MLP neurons of a small language model. Each row is named by its layer, matrix (gate and up: input weights; down: output weights) and neuron, and shows model dimensions 0-95. Each number is 128 + 24 x the weight over its row's rms, rounded and kept within 0 to 255. A neuron's up and down rows have the sign that makes its largest values positive.
After each neuron's rows, "fires in" lists the words (lower case) most often at its 100 highest values on Wikipedia text that the model never trained on. A number after a token or word is its count.

L3.gate284 [127 118 123 170 152 100 143  97 136 130 172 138 165 121 134 147 121 160 149 138 193  99 144 100 122 156 131 178  95 107 137 125 139 134  78 126 131 116 115 141 111 165 131 116 118 129 173 102 162 137 176  97 124 126 119 121 150 150 106 149 104 139  95 106  94 164 145 162 108 116  93 130 102 171 115 114 153 119 116 120 148 134 115 172 142 122 135 192 124 123 129 141 147 127  88 112]
L3.up284 [126 139 112 115 127  99 133  98 150 117  93 147 142 124 139 169 117 127 148 147 175 122 145 154 130 162 144 142 120  61 125 155 140 127 129 117 119 135 112 157  99 131 168 121 146  94 158 136 141 112 152  80 107 146 160 132 148 117 128 131  82 134 146 151 120 134 136 127 150 126 103 139 127 150 119 100  88  99 116 119 160 109 153 132 173 107 148 186 114 134 162 164 118 121  84 145]
L3.down284 [116 129 155 148 129 125 147 123 135 177 128 142 142  98 168 118 106  94 145 124 130 108 136 112 109 123 106 156  97  76 174 109 149 117 106 142 165 148 160 100 112 169 121 154 115 123 139 138 136 120 115 150 177 118 175 175 122 116 127  87 113 133 119 131 122 141 125 113  73 114 143  95 107 170 110 131 131 114 140 104 142  96 162 182 165 118 147  98 140 110 115 109 108 151 141 122]
fires in: "is" 28, "has" 15, "was" 11, "have" 4

L3.gate365 [106 103 118  87 108 122 153 137 138 121 131 130 131 105 148 137 138 140  98 117 115 165 106 159 134 137  98 155 128 132  98 162 104  97 105 103 163 135 151 113 161 100 136 121 153 152 161 159 129  88 109 105  90 108  79  57 125  91 134 105 137 133 155 160 140 149 121 138 116 104 135 146 144 122 109 106 145  95 140 158 172 122 140 105 110  87 115 115  92 100 142 146 121 120 175 154]
L3.up365 [112 141 146 102 101 126 109 162 154 111  98 145 161 172 163  82 153 101  81 139 155 111 132 153 139 144  74 143 110 143 134 141 131 111 127 116 167 134 147  91 137 133 166 111 118 157 131 118 114 112 139 110 108 127  72 101 165 137 140 117 151 130 158 112 161 112 133 163  97 117 136 158 116 124 127 132 151 111 139 165 123 110 157 115 118 115  74 116 116 167 162  82 167 134 178 153]
L3.down365 [139 106 150 161 123 121 106  95 143 133  79  97 130 179 121 116 143 122 115 135 173  90 147 131 149 124 142  85 140 139 132 167 140 122 117 145 108 161 130 104  96 142 131 100  78 131  85 120 145 111 156 148 128 145 154 130 126 162  68 122 153 127 150 113 129 151 130 173 132 165 127 143 163 140 131 156 130 160 120 124 121 140 159 148 134 103  60 124 108 202 116 111  79 128  96 133]
fires in: "century" 22, "held" 16, "died" 14, "saint" 10, "maintained" 4, "used" 4

L4.gate206 [ 90 111 104  99 127 120 146 142  72 103 113  84 119 106 114 154 112 155 105 122 128 149 119 147 167 125 134 126  89 126 123 152 150 133 134 131 119 128 108 115 108 125 136 137  94 143 116 155  76 110  95 110 115 128 113 106 162 166 160  97 144  89 125 139 184  98 135 154 153 150  96 151 118 118 148 122 143 107 119 135  93 143 138 116 159 145 125  84 121 116 179 175 120 126 100 120]
L4.up206 [147 123 130 105 182 135 118 154 181  91 137 121 144 126 118 154  92 138 109 151 116 119 146 143 128 102 127 122  95 113 126 158  91  93 103 130 133 100 121 136 110 118 125 119 146 114 106 134 142 143 102 111 120 118 129  96 123 113 132 140 113 125 138 124 125 115 123 125 146 152  74 127  98  83 121 146 145 135 109 168 145 150 120  67 101 151 158 147 135 160 114 128 184 151  90 116]
L4.down206 [139 140 128 149 137 119 153 151 130 117  88 118 120 128 121 155  99 105 124 140 143 155 127 115 120 132 111 141 135 138 148 202 141 121 108 155 139 119 148 164 106 104 146 140 125 152 154 122 135  95 109  57 108 103 144  92 125 136 111 109 125 145 141 114 126 130 149 157 124 156  77 160 158 160 125 150 123 105 133 137 103 124 168 130 158 127  84 143 141 133 153 169 115 107 115 140]
fires in: "be" 69, "beginning" 6

L3.gate215 [132 154 124 113 150 157 156 156 130 103 137 149 116 133 111 159 103  94 114 152 133 132  90 162  81 179 128 168 136 152 120 142 149 113 141 114 112 157 130 121  97 140 141 138 138 146 103 129 132 121 144 123 137 135 115 105 155 121 124 167 139  92 147 139 100 120 144 157 137  99 103  98 131 175 106 126 123 150 107 115  63 114 103 100 156 113 116 109 129 111 131 175 145 166 125 145]
L3.up215 [135 151 130 126 170 148 156 164  94  96 114 180 126 131 172 131 115 146  99 135 141 115  91 178  95 160 112 128 156 152  99 118 119 117 162 122 121 131 147 132 124 158  97 101 136 135  82 132  96  95 149 118 146 153 110 100 163 136 172 159 115  90 137 114 154 136 140 114  99 102 104  99 122 154 116 154 134 161 112 107 104  90 118 112 141 150 115 115 133  93 172 161 133 136 117 158]
L3.down215 [100 102 114 167 147 134 179 162 139 128 120  86  58 133 117 102 146 142 137 121 152 132 127 186 139 110  92 151  94  92 136 127 121 139 133 119 125 113 130 176  91 162 109 134  94 145 121 118 135 102 128 106 144 149 132 132  92 122 112 109  95 100 114 120 127 128 123 123 168 146 144 105 136 134 115 146 150 148 147 129 115 132 107 126 108 141 161  89 137 170 112  97 145 106 114 133]
fires in: "0" 37, "2" 31, "4" 13

L3.gate96 [151 149 147 166 128 137 150 119  89 144 128 149 139 127 101 123 132 172 124 140 163 100 144 175 130 130 125 160 107 156 139 100 127 103 129 123  92 131 149 131 125 151 126 131 165  48 132 103 155 156 148 138 128 167 137 157 137 130 127 192 123 103 106 147 144 115 142 126 155  59 188 114 116 159 143  99 152 132 142 134 103 146 118 163 149 137 143 119 148  93 123 104 146 156 146 153]
L3.up96 [161 124 143 135 121 143 150 144 123  89 166 184 138 113 103 110 132 131 107 114 107 147 166 158 121 117 117 120  98 112  90  92 118 113 136 126 150 114 135 149 132 127 170 113 181 141 120 131 166 130  97 135 146  92 101  83 153 120 161 138 121  83 144 134  99 126 139 120 141 128 126 114 102 147 138 104 125  70 155 146 121  98 121 119 128 123 124  94  86 135  96 156 123 153 121 140]
L3.down96 [ 88 120 107 137 108 131 143 169 135 110 133 118 128 125 125 140 138 165 140 136 142 101 172 117 104 117  86 154 163 105 107 149 139 119 159 118 120 108 100  98  98 113 108 139 129  83 136 158 180 133 153 125 152 106 118 144  66 162 115 150 121  70 137 150 141 125 154 134  96  89 113  86 149 118 163 150 128 123  71 159 163 109 135 154 136 140 160 104 157 140 116 141 159 118 136 114]
fires in: "4" 18, "6" 17, "5" 13, "character" 5, "7" 4

L3.gate76 [ 91 145 174 149 170 152 127 158 145 127 131 120 125  98 159 149 123 138 137 136 127 143 103 151 116 145 130  91 137 106  82 139 109 170 140 101 136 146 110 155 138 134 153 119 129 145 194 171 124 123 161 130 126 107 104 179 100 168 142 119 158 141 148 162 176 102 120 152  93 131 147 140 137 157 178 150 145 179 109 140 119  70 116  94 130 156 128  84 107 147  92 128 121  99 118 135]
L3.up76 [108 127 151 123 149 166 149 151 164 144 137 112 147  98 138  73 125 158 119 145 166 161  64  85 110 126 116 102 114 128  78  85 137 138 185 141 148 121 133 118 151  98 156 113 116 139 150 132 162 121 120 150 132 112 117  89 154 165 120 127 138 139 109 160 169 123  97 100 109 141 155 150 159 162 138 158 128 132  98 114 100  94 142 112 126 142 105 150 131 147  87  92 153 106 143 135]
L3.down76 [125 100 111 122 177 119 116  59 128 164 134 128 138  97 116 143 123 129 127  99 149 133 124 107  99 122 144 118 182 106 120 148 140 171 104 117 151  76  98 124 127 136 132  86  94 116 136 121 141  94  77 146 123  71  78 121 171 141 124 139  99 173 118 142 112 123 131 161 119 146 134 168 128 133 180 121 125 138 115 112 123  82 173 140 132 101 110 144  94 114  56 155 155  97 134 124]
fires in: "its" 50, "their" 39, "his" 8

L6.gate396 [138 130 142  93 107 150 153  92 138 100 146 102 158  92 106 146 119 129 113 118  95 151 135 141 103 164 100 149 138 117 118 178 163 145 122  90  94 134 135  92 111 131 125 115 130 119  91 121 127 130 127 133 101  85 108 145 142 148 135 123 166  79 149  99 148 125 152 146 128  97 114 121  94 122  87 135 131 125 184 138  99 114 118 128 132 119 138 142  92  87 130  88 146 134 109 131]
L6.up396 [138  77 115 121 150 146 105 150 124 107 151 117 137 161 118 130 136 132 112 126 111 176 120 162 139 168 130 131 148 116 136 127 117  75 126 126 124  91 184 180 131  65 124 158 116 125 124 134 142 126 131 126 155 151 109 105 134 120 101 126 146 100 156  76 110 110 106 130 117 127 109 143  98 147 123 136 141 121 165 134 128 136 138 124  82 134 132 155 123 115 153  77 119 109 120 113]
L6.down396 [128 122 128 167 110 111 112 159 111 153 112 132 134  90 156 168 140  78 127 129  81 103 124 113 134 108 157 128 142 148 132 130 121  74 145 138  94 100 110 101 108 119 156 120 121 152 116 126 118  85 120 142 122  65  92  79 165 136 116  97 144 115 149 142 140  81 155 169 152 163 124 150 134 129  96 127 112 128  94 166 145 171 142 115 101 132 114 119 129 169 153 199 122 125  84 123]
fires in: "not" 43, "to" 17, "never" 7, "still" 7, "remained" 5, "almost" 4

L4.gate110 [119  96 161 114  75 133 165 129 171 123  80  83 128 122 123 103 116 147 125 139 142 113 115 108 122 140 144 110  92  94 161 129 129 104 115 146 130 144 132 150 156 128 134 136 142  96 126 127 137 149 133 157 134  93 178 162 115  97 148 100 118 108 127  92 201 127 124 118 108 145 104 156  98 147 103 124 109  89 191 140 134 153 167 109 161 152 153 144 111 116 146 120 148  75 103 112]
L4.up110 [144  97 132 103 120 118 135 129 138 155 104 132 145 103 138 126 123 170  78  96 131 110  88  96 162 173 121  94  88 116 182  85 136 118 151 109 166 121 134 127 111 127 152 129 154 118 115 133  85 134 101 122 125 147 171 126 102 145 133 100 164  91 125 119 135 161 123 113 119 158  87 150 144 129 116 118 109 135 140 107 126 142 136  82 144 157 111 122 160 147 109 104 143  95 100 121]
L4.down110 [168 116 176 134 136 113 102 157 145 151 103  95 141 127 114 160 143 102 126 123 122 165 121 101 127 134 125 121 147  85 162  96 138 115 105 160 121 152 134 135 104 129 133 116 110 140 115 171 119 130 105 109  95 118 105  90 138 161  97 137 124  86  89 143 130 167 147 136 144 159 104 107 140 149 164 144 128 103 150 119 117 153 117 102  91 137 110 163 133 141  84 121 159  84 141 101]
fires in: "be" 51, "become" 13, "is" 5, "becoming" 4

L6.gate385 [170 145 151 125 161 113 137  72 130 107 102 165 100 114 119 106 115 148 109 143 120 130 141 139 119 166 137 157  79  79 126 175 101 116  84 142  78 111 122 123  88 125  71 105 139 131 112 114 132 184 139 108  91 106  88 113  94 125 168 114 165  81 181  93 118 111 114 123 136 159 111 117 145 104 141 172 107 136 114 101 141 139 112 114 116 106 129  83 131 105 146 150 105 158 170 135]
L6.up385 [ 88 149 162  99 139 104 114 157 112  91 106  97 143  95 114 172 146 112 156 134 110 142 128 108 145 184 152 141 142 105  99 143 186 141 123 157 128 120 132 120 115 131  88 132 122  85 117 108  99 137 154 154 114 147 176  97 153 107  90 134 121 149 146 159 105 110 101 141  94 137 160 123  83 125 108 151 133  82 134 120 148  88 138 121 124 121 140  96  84  97 125 143 114 142 123 159]
L6.down385 [134 133 124 120 128 154 158 171  81 125 125 145 114  61 121 133 123 175 153 126 154 134 141 152 124 138 131 159 182 115  96 123 117 167 104 149 130  70 124 168 107 101 144  94 122 141 145 113 151 114 145 144 134 114 151 106 135 151 156 114 118  91 156 144 189 110 148 137 114  95 116 121  97 139 154 101 153 136 103 106 116 141 165 100 147  85 128 150 132 127 134 117 158 137 159 131]
fires in: "also" 16, "lost" 10, "little" 8, "late" 6, "now" 6, "live" 6

L3.gate186 [126 101 109 169 104 125 195 125 149  83 135 166 149 124 152 190 104 109 107 121 110 142 108  89 118 134 135 104 134 151 188 105 121 111  81 170 107 116 167 134 141 124 128 135 158 123 149 149  98 145 119 147  85 108 138 102 122 162  98 155 147 167 145 146 118  93  81 139 170 111 106 126 101 133 126 121 124 145 152  90 120 116 163 129 107 105 122 131  93 146 166 155 145 147 121 111]
L3.up186 [126 110 143 124 127 125 128 128 120 136 136 120 131 151 141 123 117 164  85 131  88 106 110 101 143 118 134 100  87 108 146 148  75 129  89 137 146  91 118  40 129  92 175 151 165 131 146 157 106 149  83 133 117 101 116  70 137 113 139 126 148 136 154 130 128 101  88 132 124 151 102 132  98 156 130 140  99 154 155 127 114  95 130 156 165 121 132 108 112 128 133 114 142 139  99 125]
L3.down186 [147 138 149 138 161 132 159 140 107 104 119 154 117  80 127 161 148 128 127 126 149 138 141 128 144  83  92 115 138 118 149 110 122  97  71 117 162 126 134 143 113 124 142 128 138 159 154 163 140 110 118 147 106 110 127 106 126 135 110 126 167 134 126  88 162 102 139 151 142 123 110 164 136 115 156 163 101  88 161 114 119 110 135 160 170 151 102 111 116 157 108 117 151  98  93 128]
fires in: "be" 43, "being" 20, "beginning" 7, "games" 6

L4.gate66 [105 110 122 101 142 157 131 143 108 160 155 130 113 150 165 152  87 137 119 113 136 127 113 121 148 164 143 122  98 127 104  88 132 120 165 103 157 159 137 101 151 148  99 149 148 114 114 115 145 132  95  94 133 121 154 169 136 110 109 136 132  83 125 130 164 155 103 145 145 127  87 132 129 119 105 116  81 137 111 105 104 141 126 114 130 150 148  33 124 136 127 124 177 129 115 102]
L4.up66 [145 150 115  96 145 126  97 168 137 145 130 147 124 136 121 158  85 139 178 107 150 132 135 164 124 121  98 148 106 158 139 102  95 134 114 100 129 155 140  87  92 131 133 140 107  95 114  66 140 109 149 121 155 138 154 130 146 104 152 153 153  87 149 170 125 154  95 162 122  91 115 127 123  94 148 138 120 100 136 147  90 148 119 108 149 142 116  79 137 140 128 122 143 125 103 116]
L4.down66 [129  86 134 144 161 114 108 139 114 119 160 147 102 119 181 145 126 130  93 109 151 112 100 107 140 102 144 160 142 117 113 130 158 132 155 119 192 145 157 180 105 152  81 127 108  85 111  66 152 160 158 138 143 124 132  99 130 103 154 144 170 155 106  95 116 125 132 134  95 125  99 137 101 201 102 101 147 172  87 119 111 101  88  93 141 124 110  94 155 145 103 126 105 137 124 121]
fires in: "by" 89, "under" 4, "with" 4

L3.gate448 [136  99 112 140 137 170 122 133  83 149 120 136 155 142 124  91 118 195 163 156 149 102 119 157 148 117 185 132 158 147 106 126 131  98 145 138  91 162 115  95 134 148 149 178 150 100 115 139 147 130 127 166  39 101 129 116 111 110 148 155 119 131 128 139 146 126 176 147 177 152  95 111 126 119 147 132 118 124  94 118 115 106 101 153 146 123 130 111 162 104 123 114 146  98 132 114]
L3.up448 [153 107 137 101 153 189 137 115 136 144 131 134 127 142  90 127 102 155 147  79 116  87 100 149 151 131 214 110 163 133 102 109 100 126 144 100 126 169 154 116 143 140 166 160 117 132 116 132 153  92 146 155 125  94 157 118 121 113  93 151 123 169 108 126 143 123 119 141 153 139 107 107 127 157 112 135 144 130 134 118 133 141 132 128 116 142 151 127 178  80 105  90 114 147  81 108]
L3.down448 [150 117 177 154 168 157 126 130 130 111 132 151 133 145  74  98 113 111 120 120 126 109 107 165 106 130 135 130 149 137 137 129 152 105 106 135 109 140 166 132 170 143 177 154 138 135 103 139 138 125 156 139 133 140 129 103 109  88 150 125 140 161  95 114 181 168 143 110 154 142 121 135 134 112 127 177 135 124 146 171 119 139 139 123 212  95 167 119 159 159 132 127 135 168 149 138]
fires in: "democratic" 11, "part" 10, "police" 9, "party" 8, "policy" 7, "parties" 5

L6.gate6 [115  91 125 127 170 110 122 129  93 124  81  79 156 121 121 135 105  97 110 114 108 138 160 119 148 162  95 106 107  93 122 142 123 203 124 119 113 144 123  80  87 109 115 177 130 132 135 157  70 135 100 115 145 129 143 130 134  66 137 130 148 102 138 104 105 100 125 103 148 113  95 159 107 133 127 117 121 117 122  93 101 138 132 128 116 131 137 136  94 103  88 158 139 119 108 128]
L6.up6 [122 118 123  80 147 139  95 143 132 116 119 110 131 154 122 136  96 156 119 127 147 145 132 138 168 141  69 106 149 136  88  99 115 139  87 101 114 143  96 128  99 141  97 129 153  97 134 117 130 147 111 120 182 118 123  86 129  88 146 168 135 132 131 110 104 148 126 144 118  99 127 158  82 115 115 172  97 108 129 140 143 140 167 169 154  75  86 143 109 143 152 109  74  94 118 124]
L6.down6 [ 95 109 108 140 115 167 178 135 122 121 134 123 112 123 125 189 121 149 113 142 136  87 147 101 158 109 125 116 152 117 101 169 155 102 125 136 109 146  94 147 121 104 145 109 112 153 112 132 141 149  99 107 136 121 108 108 127 124 168 120 123 147 148 121 138 134 125 112 142 106 140 141 132 117 121 154  85 113 128 139 178 181 156 161 134 134  98 148 118 156 132 143 143 111 124 179]
fires in: "been" 26, "was" 16, "become" 11, "be" 11, "were" 5

L6.gate449 [133 122 143 142 163 165  96 117 137 148 111 110 158  68 157 122 149 142 153 127 153 131 115 163 153 116 147 114 132 134 150 168 101 138 153 130 158 102 116 103 123 124 104  94 116 160 169  96 114 168 169 109 127  77 111 129  85 146 134 127 127 138 150 105 118 100 122 159 138 153 115  98 122  75 117 134 125 134 151 114 138 128 130 148 109 152 183 117 105 162 161 130 117 146  99 126]
L6.up449 [130 151 196 129 159 108 116 127 122 129 122 134 139 147 127 162  87 151 174 147  84 120 171  99 122 123 137 130 145 145  82 107 112 130 107 179 133 132 102 168 139 140 164 143 109  92 157 119  97 126 106 151 136 101 170 113 123 122 123 128 121 156 142 152 115  95 172 137 139 122 108 140 158 145 156 143 129 103 142 131 167 149 150 126 132  72 152 131 126 154 123 128 115 151 133 111]
L6.down449 [129 130  97 117 144 105 126 146  96  86 135 128 117 126 114 114 123 115  88  91 124 145 120  96 122 143 144 144 131  90 149 135 102 167 105 100 150 156 166 103 130 134 106 136 112  99 131 133 152 142 139  47  81 153 120 146 109 163 148 142 155 149 129 136 104 150 166 125  98 135 143 175 146 165  94  89 119 152 107 122 128 144 121 134 194 168 122 137 140 101 144 133 132 107 120 115]
fires in: "a" 26, "is" 25, "was" 13, "an" 10, "kindergarten" 6

L4.gate305 [113 128  91 124 125 154 132 165 109  77 107 164 109 134 131 137 151 147 184 140 104 138 136 160 121 161  91 102  93 127 112 129  64 153 124 109 127 140 124 130 147 141 133 104 137  99  94  56 150 129 132 194 150 127  98 144 141 120 111 127 165 137  96 114 141 103 111 114 141 111 132 131 165 189 133 126 142 123 154 145 131 125 109 109 121 153 138 104 101 144 111 140 121 158 122 159]
L4.up305 [ 93 121  73  63 157 156  97 125  82 101 111 128 107 144 144 141 118 166 140 126 161 126 116 148 127 122  71  92 112 136 106 142 154 187  94 141 129  97 151 137 122 113 125 158 114 123 121 109 167 127 153 139 148 108 128 151 113 159 125  80 134 118 135 122 151 109  99 132 130 127 158 156 128 144 119 134 149 124 118 114 121 143 104 151 138 111 131 105 127 110 179 126 167 145  56 142]
L4.down305 [120 111  89 115 136 162 134 133  89 139 136 144 119 134 117 127 122  89 148 146  95 142 102 159 106 128 120 119 140 178 110 136 130 179 151 119 119 120 158 141 117 151  86 156 124 125 124 110 153  98 138 108 148 105 156  95 102 121 115 149 146 119 132 144 139 131 108 157 139 121 172 107 159 151 142 114 150 134 113 100 141 149 133 110 139 131 130 107 168 140 140 109  78 147  84 180]
fires in: "along" 16, "long" 16, "together" 10, "football" 8, "fin" 4

L4.gate413 [ 97 120 165 112 161 155 142  95 116 151 152 160 123 119 146 140 119 139 106 139 100 124  89 128 125 134 169 119 158  68 109 102 114 143 136 134 128 103 117 138 120 108 159 133 131 134 140 162 140 132 117 114  80 108 141 101  96 137 120 100 131 108 143 168 114 122 137 135  74 140 100  89 102 119 149 151 150 150 107 141 114 163 153 115 115 128 129 136 119 165  81 132 160  93 130 173]
L4.up413 [103 106  76 128 131 148 119 137 114 144 110 133 157  87 141 116 151 126 151 159 126  97 130 147 101 111  93 172 139 125  86 102 138 149 121 156  88 128 103 158 141 157 144  95  72 153 120 124 177 129 135 172 117 104 129  98 141 186 174 118 133 122 101 116 161 150 130 107 134 133 135 172 136 171 150 150  82 154 149 117 114  88 167  66 116 138 125 153 117 101 132  96 142 133 122 143]
L4.down413 [139  95 176 129 100 134 131 123 164 142 133  92 137 119 102 129  80 108 126  90 146 159 149  70  90 132 144 115 121 100  98 128  81 138 100 114 139 142  66  93 178 112  91 117 123 110 132 149 131 130 144 128 122 104 125 126 121 139 141 128 127 157 123 120 121 123 172 180 136 126 122 170 110 121 142  91 132 113 134 122 105 114 168 143 134 153 120  81 117 145 112 136 102 103 122 127]
fires in: "his" 77, "its" 9

L3.gate127 [123 151 135 115 112 186 140 129  87 115 140 120 118 104 153 161  92 112 114 136 157 173 126 133 113 160 169 108 144 129  79 145 117 137 114 152 102 139 121 107 136  91 134  96 135 143 122 113 136 127 116 187 112  71 152 122 130 168 156 147 110 118 133  98 155 148 140 179 107 134  80 160 122 143 126 138 163 135 161 120 155 128  92 154 124 113 126 156 124 148 113 145 112  99  95 112]
L3.up127 [118 136 115 114 104 152 113  93  77 123 178 107 121 114 138 156 118 121 113 115 182 158 134 126 119 141 153  89 154 131  88 117 103 166  80 152 108 147 129 107 113  82 147 105 156 138 147 151 167 125 103 168 132  67 133 129 142 153 148 111 140  75 166 106 164 172 124 139 125 151 100 118 133 134 117 145 154 155 146 136 112 122 110 187 128  80  94 153 124 129 100 136 148 122  94 117]
L3.down127 [107 165  91 118 125 119 102 111 109 125 153 112 132 153 131 130 111 199 164 125 163 106 109 104 150 191 126  94 118 144 118 142  73 153 122 113 144  66 122 126 118  95 143 129 167 120 152 124 164 109 138 147 135 113 113 133 131 126  96 115 170 134 156 119 137 131 126 125 173 157  84 145 115 126 115 138 183 129 113 143 103 116 158 123 141 126  83 127 123 132  84 118 139 118  81 119]
fires in: "not" 61, "noted" 7, "notable" 6

L4.gate437 [130 121 121 117 134 141 116 134 150 107 128 149 170 156  98 138 105 168  97 145 109 140 150 144 117  88 123 106 108 130 101 116 148 117 118 122 137 121 120 135 127 118 115 146 169 104 113 133 144 134 106 148 131 151 195 113 126 121 148 127  74 125 120 211 103 143 116 165  97 137 176 140 110 136 103  76  98 129 107 131 158 107  95 124 124 119 144 160 146 142 159  96 133 137 158 118]
L4.up437 [113 121 103  89 100 129 145 114 141 139 117 100 180 161 138 156 137 117 136 137  85 118 146 164 132 122 114 115 140 100 154  90 147  84 172 143 133 175 135 103 149 161 128 146 157 140 112 149 150 145 150 130 137  94 186 136 151 136 170 115 126 119 133 174 113 171 125 134  93 158 164 117 137 146 113 127 101 156 110 149 113 156 105 121 132 135 131 117 142 107 157 122 123 105 132  84]
L4.down437 [121 118 133 138 101 165 126 131 176 135 102 144 155  78  94 110 113 121 115 154  92  94 179 157 138 103 141 121 131 167 131 103 137 177 148 151  96 143 120 134 125 112 119 140 154 141 135 159 126 125 129 118 140 125 160 134 155  97 135 149 118 115 131 173  89 150 103 166 159 111 159 151 132 117 126 137  95  91  92 116 176 152  88 121  88 115 120 137 177 114 127 159 152 133 141  94]
fires in: "art" 34, "music" 18, "artist" 7, "artillery" 6

L4.gate309 [119 138 136 152  98  93 140 106 108 144 109 105  93 124 108 100 146 118  79 159 106  90 119 135 159 120  94  98 177 140 130  96 120 154 119 109 137 100 127  77 163 131 134 157 163 114 102 138 137 127 122 149 121 102  99 125 133 107 139 134 130  97 157 148 112 141 145 141 135 141 148 134 138 181 141 139  95 102 157 113 149 184  98 105 127 127 141 127 159 116 155 141 113 126 115 179]
L4.up309 [150 149 103 170 129 119 129 172 123 140 128 124 124  98 140  64 114 139  95 148 124 105 122 127 115 133 162 104 164 181 116 130 129 146 121 140 148 149 125 128 132 124 139 128 119 161 160  35 135 136 162 119 134 123 127 145  57 140 111 157 146 126 145 126  91 112 127 157  71 121 118 140 184 163 136 143 138 125 138 112 163 146 125 150 126 125 144 162 118 132 144 115 151 163 114 160]
L4.down309 [ 99 105 115 119 109 118 113 100 149 162  99  75 145 142 151 135 125 146  96 129 109 120 160 144 179 136  89  90 140 170 114  85 134 114 101 170 153 115 133 105 125 134 125 108 145 150 154 151 154 155 161 148 133 145 141 139 122 131 151 100  92 147 137 138 135 148 112 138 107 107 160 146 129 110 121 138 137 183 144 141 122 134 125 159 152 137 148 142 143 142 165 125 101 100 110 163]
fires in: "found" 15, "saint" 10, "century" 10, "said" 9, "founded" 6

L6.gate142 [159  96  80 147 145 173 172  91 100 124 106 163  88 116 123 150 141 112 111 119 119 153 146  87 102 132 157 141 167 142 138 105 124 109 134  87 153 133 117 141 107 141 127 118  99 129 110 101 128 137 100 141  88 163 104 155 111 131 121 149 163 157 101 148  96 178 105 127 121 101 129 133 142 108 163 121 132 105 111 136 172 106 162 135 171  94 122 126 120 132 101 118 187 137 152 137]
L6.up142 [147 131 105 153 151 142 139 169 120 148 119 102 144 100 144 128  98 137 117 135  85 123 119 112 128 173 125 185  65  98  97 114 158 153 132  76 112 132 125 127 141 136  91 118 159  72 150 119 171 110 112 107  94 138 130 187 135 118 135 150 140 105  87 128 125 122 122  98 140 148 124  87 160  85 102  97 120 157 157 121 127 123 108 165 123 114 179 132 145 127 136 111 126  85  86 160]
L6.down142 [146 128 117 164  94 148 113  62 129 108 130 135 135 147 143 106 128 135 115 111 113 111 155 140 163  81 151 158 140 106  80 183 131 125 134 138 147 118  95 126 109 127 141  92 151 123 118 142 140 133 169 159 144 113 110 116 126 160 135 113 124 109 111 148 181 138 137 126 149 120 170 139 130 137 156 117 136 166 147  89  95 127 139 123 147 137 113 110  89  76 119 137 158 117 150 110]
fires in: "she" 32, "who" 21, "approximately" 6, "mexico" 5, "wrote" 4

L4.gate145 [113 126 135 120 181 135 122 145 101 107 126 123 101  89 106 170 126 119 111 163 145 122  83  85 146 149 134 100  89 133 121 102 146 148 118 120 121 134 138 133 121 114 146 138  78 165 135 103  82 111 148 166 119 134 123 117 116 114 147 108 149 129 156 155 100 100 140  97 121 166 182 102 133  79 150 141 149 199 132 135 115 127 180 111 173 154 141 101 158 129 144 127 134 141 154 134]
L4.up145 [ 97 157 134 114 173 129 126  95  62  96 148 159  87 101  36 165 142 135 114 139 163 123 125 135 128 135  95 110  94 150 137 129 130  97 120  99 174 143 141 143 123 125 171 125 111 183 104 120 116 141 128 156 118 170 143 105 141  80 126 143 140 100 107 165 116 101 137  94  92 125 195 132 133 101 166 127 107 121 115 162 115 127 111 149 159 150 116 151 164 134 119 115 152 140 147 164]
L4.down145 [151  99 108 133 121 139 146  94 133 105 106 103 137 125 167 123 144 184 104 127  98 125 148 120 131 112 105  96 161 122 125 179 110 151 126 113 130 144 128 101 125 154 143 113 103 108 160 131 108 119 128 138 107 102 169 139 102 109 109 119 146 120 121 115 153 144 115 111 135 171 151 109 136 140  99 134 158 140  96 161 127 109 116 105 113 156 143 147 155 101 110 102 148 124  99 128]
fires in: "made" 26, "set" 16, "released" 14, "plural" 4

L3.gate19 [127 129 151 107 128  86 120 133 167 147 140 118 144 172 171 121  69 120 167 112 130 138  93 116 134 127 152 145  69 115 150 108 102 120 128 166 132 168 135  86  91  62 105 119 168 114 140 125 127 107 112 115 137 124 143 134  98 121 111 146 146 109 113 119 125 122 113 127 114 134 113 140 144  98  90 114 115 145  69 120 164 150 122 118 132 130 135 104 131 168 115 138 145 113 179 161]
L3.up19 [126 168 177  92 145 105 116 164 165 126 122 117 143 151 139 135 104 143 154 108 127 144 125 183 149 133 178 136 101  86 140 108 121 109 109 130 115 141 114  65 102  81 126 103 150 114 116 132 124 161 137 127 112 146 163 140 112 106 105 151 144  80 135  87 118 134 131 166 114 112 108 121 126  93  79 110 133 114  69 170 140 176 139 112 115  97 160 132 150 157 117 140 169 150 157 169]
L3.down19 [126 109 137 119 118 106 143 102 142 133 164  86 127 159 140 150 128 147 128 154 159 182 127 175 138 108 149 106 147 125 110 140 126 146 128 128 176 138 124 153 120 125 122 155 155 136  91 105 150 165 144  92 129 111 154 112 133  98 152 121 113 141 124 128 112 142 173  91 142 114 121 143 123 142 153 118 127 141 103  80 129 120 113 124 165 107 126 119 110 144  85 137 139 150 139 112]
fires in: "for" 46, "by" 36, "against" 10, "with" 5